config.yaml
n_layer: 12
d_model: 576
n_head: 18
n_kv_head: 3
head_dim: 32
d_mlp: 1152
vocab_size: 12230
activation: "swiglu"
norm: "rmsnorm"
norm_place: "pre"
norm_eps: 1e-05
positions: "rope"
rope_base: 29400.0
rope_fraction: 1.0
qk_norm: false
attn_scale: 0.177
bias: "none"
tie_embeddings: true
parallel_block: false
extras: ["capped logits"]
init: "normal"
init_std_qkv: 0.0159
init_std_o: 0.0
init_std_up: 0.0159
init_std_down: 0.0
optimizer: "muon_variant"
lr: 0.00945
lr_mult_o: 3.0
lr_mult_down: 3.0
beta1: 0.95
lr_head: 0.0108
grad_clip: 1.0
warmup_steps: 200
schedule: "wsd"
decay_fraction: 1.0
decay_shape: "sqrt"
final_lr_fraction: 0.05
batch_tokens: 65536
seq_len: 1024
doc_mask: true
train_tokens: 941900000
steps: 14373
dataset: "wikipedia_en"
MLP neurons of a small language model. Each row is named by its layer, matrix (gate and up: input weights; down: output weights) and neuron, and shows model dimensions 256-319. Each number is 50 + 15 x the weight over its row's rms, rounded and kept within 0 to 99. A neuron's up and down rows have the sign that makes its largest values positive.
A block is one neuron, or neurons of one layer that tend to fire together. Before each block is what it responds to, as a language model described it from the Wikipedia text at the highest values.

Past-tense and past-participle verbs, often the final piece of a split word, right after a subject or was/had in narrative prose: elected, attempted, announced, agreed.
L2.gate1102:62 34 46 61 50 51 58 26 30 79 59 35 25 45 39 74 61 35 65 75 66 43 38 30 42 52 39 55 47 58 82 44 61 96 78 79 58 50 36 69 42 45 54 26 72 56 35 58 59 62 56 70 69 48 66 40 46 30 39 24 46 50 37 72
L2.up1102:52 41 43 61 24 49 54 17 43 82 58 46 36 78 51 63 45 55 66 48 52 61 19 50 24 54 47 32 61 62 64 25 52 81 51 64 52 57 57 23 55 59 44 60 51 52 48 69 64 71 66 41 70 41 55 49 27 57 52 50 84 25 75 29
L2.down1102:53 64 42 38 45 45 63 48 38 61 48 37 62 70 81 56 46 44 30 17 26 51 37 25 47 62 35 76 61 65 67 75 36 56 54 63 67 50 50 45 61 53 77 39 47 56 83 42 90 49 42 34 48 44 62 44 53 76 66 45 63 57 82 63

Opening quote marks after said, wrote or named, the century digit after 1 in years (1480, 1809), plus colons and dashes in times and scores.
L3.gate188:45 71 63 36 49 51 55 60 67 29 52 47 55 44 50 78 50 36 47 47 56 42 37 60 22 63 25 52 76 46 67 63 66 51 51 44 41 50 19 45 64 35 37 85 28 70 40 58 62 30 47 48 77 67 90 36 58 42 51 29 47 49 60 33
L3.up188:16 62 60 42 26 79 39 56 51 50 49 45 40 60 64 61 31 53 46 39 64 51 66 48 30 76 52 53 43 42 62 53 41 31 62 40 46 51 51 73 72 37 72 43 40 21 54 62 62 32 36 42 76 64 75 48 36 44 79 48 43 47 49 59
L3.down188:75 62 56 49 32 41 57 46 69 37 33 37 29 49 74 59 51 50 44 56 39 44 49 54 43 38 42 71 62 34 53 18 73 25 56 53 50 44 23 44 37 56 37 37 39 72 59 63 39 57 51 47 42 45 60 39 49 46 47 18 48 50 53 79
L3.gate323:34 44 58 44 51 43 70 49 64 47 38 68 36 26 83 57 42 36 44 24 50 57 40 23 46 69 57 57 51 40 45 60 54 57 44 60 25 40 61 34 31 57 56 49 53 76 47 55 65 58 67 77 64 73 62 31 55 63 34 41 56 37 69 30
L3.up323:35 64 62 37 26 59 64 59 65 79 37 27 76 73 49 72 57 66 53 52 38 48 37 57 64 50 49 61 70 38 28 62 50 51 44 21 51 53 23 96 68 58 44 56 53 08 70 56 63 58 44 28 69 64 35 45 69 33 69 37 54 41 33 64
L3.down323:49 71 63 46 41 39 31 50 54 75 48 48 56 63 48 23 47 59 21 43 43 47 57 45 48 54 62 50 66 42 54 26 13 60 41 63 55 56 48 36 55 73 30 44 57 80 52 45 41 21 46 34 35 49 49 40 61 44 27 37 59 27 69 32
L3.gate612:29 33 24 61 35 51 49 33 45 84 44 32 37 47 30 37 57 67 75 52 57 63 53 40 65 53 44 35 46 25 37 51 59 35 80 84 60 54 56 42 29 67 31 43 19 23 54 59 37 34 48 28 41 65 50 15 62 53 72 44 30 45 59 28
L3.up612:64 27 29 58 45 49 66 48 32 48 37 67 29 45 40 47 57 29 79 40 57 61 56 56 64 40 52 52 50 40 81 46 54 42 67 59 45 50 48 23 38 78 42 49 30 36 82 53 74 44 28 54 66 65 33 43 50 33 58 45 58 43 45 35
L3.down612:62 68 39 29 62 47 29 38 16 49 61 58 46 46 28 54 36 55 50 20 78 26 36 43 75 51 81 37 38 37 59 52 59 61 37 78 54 56 57 35 17 62 49 32 58 45 46 31 45 57 34 37 56 37 25 25 80 80 52 37 61 60 46 53
L3.gate779:47 81 49 36 59 43 26 26 50 45 41 44 29 22 59 56 52 63 51 28 30 49 52 50 50 39 83 35 41 41 44 26 45 36 61 60 46 39 59 49 56 61 28 53 58 36 58 27 68 41 49 46 38 78 71 49 63 59 27 23 64 48 45 77
L3.up779:53 82 30 44 69 47 36 47 33 75 00 51 34 32 60 73 40 51 35 49 60 44 24 56 13 38 55 75 52 45 44 45 48 39 46 61 48 40 51 56 53 59 24 46 50 39 77 34 57 38 60 56 52 42 50 71 48 47 41 39 53 39 57 71
L3.down779:55 38 62 48 81 46 73 53 33 37 34 27 70 28 47 40 39 57 77 49 76 35 41 41 67 30 60 46 64 49 51 74 65 59 46 37 13 81 26 48 24 53 67 35 63 42 54 64 39 46 54 52 50 64 35 46 50 48 32 52 50 54 56 68

Word-piece tokens containing y, mostly the first piece of a split name or term (Sy-rian, Sy-ed, Hy-per, Y-osuke), sometimes inner pieces (shant-y, Mag-y-ar).
L2.gate904:55 46 63 35 62 36 44 52 78 55 21 60 69 25 69 65 50 25 57 71 20 69 53 54 45 47 56 61 65 65 45 60 52 45 71 39 61 45 38 55 31 56 51 65 51 26 62 31 56 46 38 57 35 51 68 69 48 57 77 38 55 43 81 36
L2.up904:33 48 61 36 64 82 60 71 75 36 40 53 64 43 55 56 48 37 45 27 50 36 69 58 30 55 67 72 38 28 50 40 53 31 73 51 48 64 54 42 63 33 54 58 26 52 58 62 54 45 51 26 53 58 42 55 31 38 59 48 45 42 61 65
L2.down904:59 59 47 40 79 55 51 77 40 44 40 65 78 39 49 56 64 41 44 42 52 53 66 54 72 50 38 54 79 43 60 60 36 34 60 61 04 64 72 35 64 62 34 10 22 39 69 35 44 41 36 60 22 63 52 76 24 50 40 56 58 48 64 53

Past-participle or past-tense verbs in passives and reduced relatives, typically followed by by or in: published, directed, voiced, described, mentioned.
L8.gate558:55 65 67 44 23 66 89 68 40 64 42 60 76 50 25 29 70 67 49 63 52 41 31 59 34 58 40 45 55 45 67 45 43 61 40 44 55 50 36 32 42 28 46 72 54 54 58 44 51 47 72 58 62 71 48 35 62 46 49 41 29 60 50 24
L8.up558:58 50 48 64 45 40 89 12 38 70 62 35 74 54 44 65 60 24 63 63 37 62 59 52 30 68 35 59 61 49 45 40 40 52 55 48 50 62 32 37 15 15 53 74 75 45 30 64 60 50 70 56 34 48 66 39 47 19 53 39 31 57 51 60
L8.down558:76 23 75 36 45 41 51 57 42 52 73 74 31 39 32 61 62 52 15 46 39 42 75 30 52 54 57 51 71 54 15 43 48 68 66 52 46 56 44 22 40 64 64 69 42 37 80 42 44 84 58 14 35 50 83 49 50 63 50 62 69 32 54 63
L8.gate844:55 50 43 39 61 52 58 71 41 56 51 60 95 49 40 38 33 42 47 54 58 54 59 51 53 28 37 46 56 23 39 30 43 26 66 67 55 60 42 46 24 55 32 34 51 52 56 30 61 58 63 44 37 52 62 59 51 21 57 29 53 49 48 13
L8.up844:74 64 45 58 86 55 45 61 40 37 44 48 82 59 52 52 46 50 76 47 36 34 36 45 53 57 50 57 61 38 42 46 60 40 51 71 57 59 42 74 63 54 49 14 53 63 44 27 62 76 26 16 45 45 55 36 01 19 47 59 31 60 44 70
L8.down844:62 50 60 37 69 24 46 21 44 60 59 43 35 71 55 63 54 53 69 40 57 68 42 50 54 40 79 54 89 52 18 38 18 67 46 49 53 29 61 24 46 43 40 36 84 30 80 17 58 56 77 51 48 58 39 49 56 50 50 22 54 59 56 40
L8.gate942:68 38 50 50 48 32 53 42 76 56 59 44 72 56 50 59 81 77 60 52 63 48 51 55 61 47 55 55 84 61 64 29 39 57 54 78 80 62 49 57 17 56 32 53 36 40 51 11 61 31 61 58 39 58 49 20 48 61 50 45 45 53 40 45
L8.up942:53 55 46 60 61 24 36 38 59 49 59 39 37 53 20 58 42 48 17 58 43 45 51 76 40 39 37 63 68 85 58 65 42 86 58 39 32 47 19 47 45 62 38 48 79 41 58 13 49 67 73 44 45 46 56 26 55 61 54 49 56 32 51 54
L8.down942:28 33 56 44 54 51 59 41 53 27 56 52 74 53 63 47 45 56 36 58 31 50 56 25 63 59 69 41 61 53 81 26 58 46 48 54 41 35 65 46 56 27 62 55 32 34 58 25 44 53 59 80 40 47 43 38 55 63 52 57 55 41 35 45
L8.gate1130:61 57 49 34 32 65 55 42 46 63 64 57 45 49 24 67 43 56 67 71 42 51 64 21 49 65 48 50 77 72 38 77 48 55 94 31 35 61 40 61 46 38 73 59 46 65 70 33 48 73 37 44 59 37 66 60 60 42 57 50 26 32 58 19
L8.up1130:29 28 62 50 30 45 63 82 61 65 71 52 56 33 39 68 45 40 59 40 45 49 62 21 75 64 48 19 33 72 22 70 28 77 60 46 54 40 34 61 42 50 64 53 42 61 47 66 35 35 43 44 55 38 63 35 49 73 59 56 64 52 87 18
L8.down1130:57 46 71 33 67 51 63 50 39 74 50 46 58 03 33 71 44 19 32 30 23 35 41 36 44 70 74 45 58 62 23 70 51 67 48 66 23 48 47 45 86 44 47 58 48 62 34 47 26 50 58 49 46 53 76 54 64 52 38 41 64 55 51 59

Main past-tense or past-participle verbs ending a clause's verb phrase, often passive after was/were/been, such as shown, sold, covered, launched.
L3.gate390:73 69 67 66 60 38 56 42 45 52 63 59 73 57 31 43 74 59 43 41 52 41 49 28 39 33 30 64 46 45 54 33 37 46 73 25 61 45 54 60 49 37 55 55 51 44 53 23 54 72 49 67 74 70 54 40 64 65 66 37 26 08 41 46
L3.up390:68 42 56 55 55 41 63 37 57 64 46 71 48 67 37 43 72 37 35 52 45 37 54 48 22 40 49 40 53 30 48 39 28 26 59 49 60 43 32 36 24 63 42 27 87 53 39 48 47 69 54 53 57 59 52 63 55 61 39 50 33 44 41 38
L3.down390:57 38 56 19 37 38 64 48 41 58 58 63 29 44 55 42 50 56 44 54 56 19 41 29 72 43 64 51 58 66 44 48 51 66 24 59 30 82 42 46 51 12 59 28 57 35 85 48 55 47 63 32 42 47 58 55 25 52 29 65 49 40 59 35
L3.gate420:31 39 60 33 42 62 57 47 60 43 61 42 24 53 29 37 37 60 39 32 57 79 64 30 16 26 71 53 88 42 42 26 42 56 43 36 65 44 56 76 48 44 36 58 47 44 58 42 57 61 57 42 37 48 56 71 60 21 48 22 43 58 36 94
L3.up420:43 59 68 45 40 50 41 62 73 49 31 49 26 55 34 53 49 58 54 33 62 58 64 55 52 51 81 14 64 54 34 42 54 46 57 67 67 38 57 57 53 59 55 57 50 64 69 62 42 64 58 48 31 13 30 44 54 43 37 33 61 50 73 57
L3.down420:67 82 41 45 53 45 52 43 51 43 36 88 65 55 40 61 61 62 55 65 51 50 34 44 73 44 44 58 25 54 26 49 49 53 51 48 60 42 09 65 15 59 42 36 28 41 35 17 62 39 38 31 42 76 65 57 69 63 48 59 40 70 60 35
L3.gate718:28 46 38 73 46 47 42 63 61 50 41 49 63 55 38 59 60 49 32 28 52 50 58 64 29 49 44 69 70 45 70 42 69 44 52 36 58 52 42 56 66 23 57 48 48 50 59 29 44 41 52 59 56 54 69 38 47 66 61 67 68 48 58 46
L3.up718:39 20 66 76 37 50 44 61 56 55 38 57 53 30 40 58 45 72 44 33 48 52 78 64 27 64 54 23 74 64 52 45 43 53 40 69 51 41 42 53 61 26 47 49 46 47 53 38 50 56 58 49 45 70 55 64 38 49 31 69 62 35 73 49
L3.down718:52 35 45 60 16 62 44 15 46 77 36 73 45 19 57 57 78 43 55 48 52 49 60 53 45 38 48 52 62 51 33 57 38 61 42 31 60 29 42 36 51 39 52 33 51 24 41 48 48 73 57 40 41 52 78 50 27 46 39 23 45 79 68 62
L3.gate932:47 57 59 79 81 14 63 24 39 72 56 51 46 49 39 30 91 37 31 51 30 47 57 45 41 49 37 42 53 75 26 27 50 54 67 65 73 62 35 46 35 07 50 78 42 64 35 24 48 43 40 41 43 41 66 43 54 45 50 66 88 20 18 64
L3.up932:48 41 61 51 54 28 74 26 57 67 83 44 49 48 57 37 66 41 73 36 56 42 53 28 62 38 29 57 53 50 51 47 06 40 87 57 60 88 37 53 62 33 57 60 40 54 45 72 42 47 35 37 32 29 38 48 69 26 54 63 39 28 32 70
L3.down932:31 51 85 66 37 46 57 49 40 64 19 18 36 66 70 58 68 51 40 44 43 49 38 42 60 70 59 41 33 61 50 61 37 71 50 61 52 61 63 59 34 27 61 69 59 73 38 57 64 24 45 37 59 27 58 42 44 37 67 43 56 48 38 70

Second or later digit of years and numbers inside dates, life spans and tables (1'9'42, 1'8'37); also mid-word fragments like cy, hy in scientific names.
L8.gate36:43 20 38 52 65 54 37 67 53 52 47 03 51 44 48 28 39 41 45 41 40 40 42 68 55 42 47 53 56 38 77 54 71 56 55 45 77 18 67 58 35 70 34 44 58 53 52 15 48 47 61 35 59 74 16 57 42 61 41 82 81 37 53 69
L8.up36:38 47 45 31 44 25 50 55 57 49 32 51 56 26 36 38 34 47 48 62 52 68 45 42 33 55 78 67 55 54 50 61 55 56 46 43 65 50 39 22 57 37 44 56 48 72 51 57 37 32 59 50 48 46 63 26 43 91 43 32 29 48 52 68
L8.down36:56 24 21 39 58 52 54 75 52 77 42 48 63 26 43 35 46 69 69 53 41 65 38 53 43 27 54 74 36 89 55 44 67 35 41 53 51 39 69 69 52 55 67 56 53 59 34 47 35 40 61 72 34 84 72 53 68 46 58 77 33 79 41 18
L8.gate312:42 60 60 32 27 91 36 68 64 76 64 43 66 52 48 73 50 52 51 99 72 50 60 73 38 35 68 37 67 30 58 59 24 63 49 68 73 48 72 62 45 39 40 53 45 25 51 79 30 46 40 49 49 69 39 41 81 39 59 43 26 39 63 63
L8.up312:37 65 79 49 66 52 59 85 28 11 41 51 46 18 55 41 58 55 19 33 62 46 61 82 57 39 53 49 68 66 54 70 45 38 48 48 54 37 53 54 44 59 27 58 41 53 72 25 14 45 46 58 41 76 11 34 53 51 23 44 54 50 59 90
L8.down312:58 67 53 68 45 40 22 34 49 32 29 61 53 30 46 39 42 84 37 51 54 38 34 56 58 31 38 48 71 50 58 51 36 53 64 52 39 54 45 64 25 44 41 59 35 43 21 39 56 33 31 59 41 63 16 68 32 76 61 44 47 89 33 75
L8.gate416:53 81 54 31 54 38 41 48 61 52 48 64 67 65 60 58 51 55 55 58 67 55 54 40 53 50 52 59 80 62 53 19 63 54 42 37 48 36 36 39 45 49 57 36 44 46 49 37 26 45 68 34 13 50 56 67 75 34 52 64 85 61 70 91
L8.up416:81 63 84 48 39 40 62 24 29 39 64 27 51 60 56 50 35 73 39 58 57 77 33 72 37 59 42 51 38 58 52 65 39 28 29 52 48 58 20 26 19 32 38 35 30 35 41 45 41 46 40 59 63 55 59 44 40 46 66 25 44 39 59 54
L8.down416:56 31 42 46 56 76 30 51 49 54 44 45 45 68 40 31 60 37 65 57 94 65 53 55 57 31 34 49 85 40 67 46 27 55 52 72 74 22 45 41 80 91 39 51 42 51 68 47 58 53 34 54 48 37 56 39 55 69 48 67 35 72 71 67
L8.gate943:52 74 82 41 43 72 60 13 46 77 44 72 63 34 62 71 40 71 50 50 60 40 49 47 81 86 61 50 65 46 47 41 45 51 59 64 45 33 43 69 49 67 69 49 60 57 55 67 51 40 72 57 29 47 22 29 55 57 35 32 64 55 41 38
L8.up943:43 32 60 69 60 29 34 40 52 73 76 41 44 24 42 42 58 65 46 65 55 53 66 52 57 56 38 40 28 52 64 39 61 43 65 67 28 36 49 56 54 65 64 35 65 57 39 51 28 36 44 59 39 66 60 53 76 45 63 26 66 50 56 20
L8.down943:68 72 56 41 47 49 41 59 41 62 34 40 06 42 60 38 37 47 74 23 49 54 56 44 56 26 44 62 74 39 26 19 67 59 57 66 54 66 42 40 44 24 46 39 64 28 42 49 53 45 50 35 32 58 29 52 53 87 54 42 64 69 55 43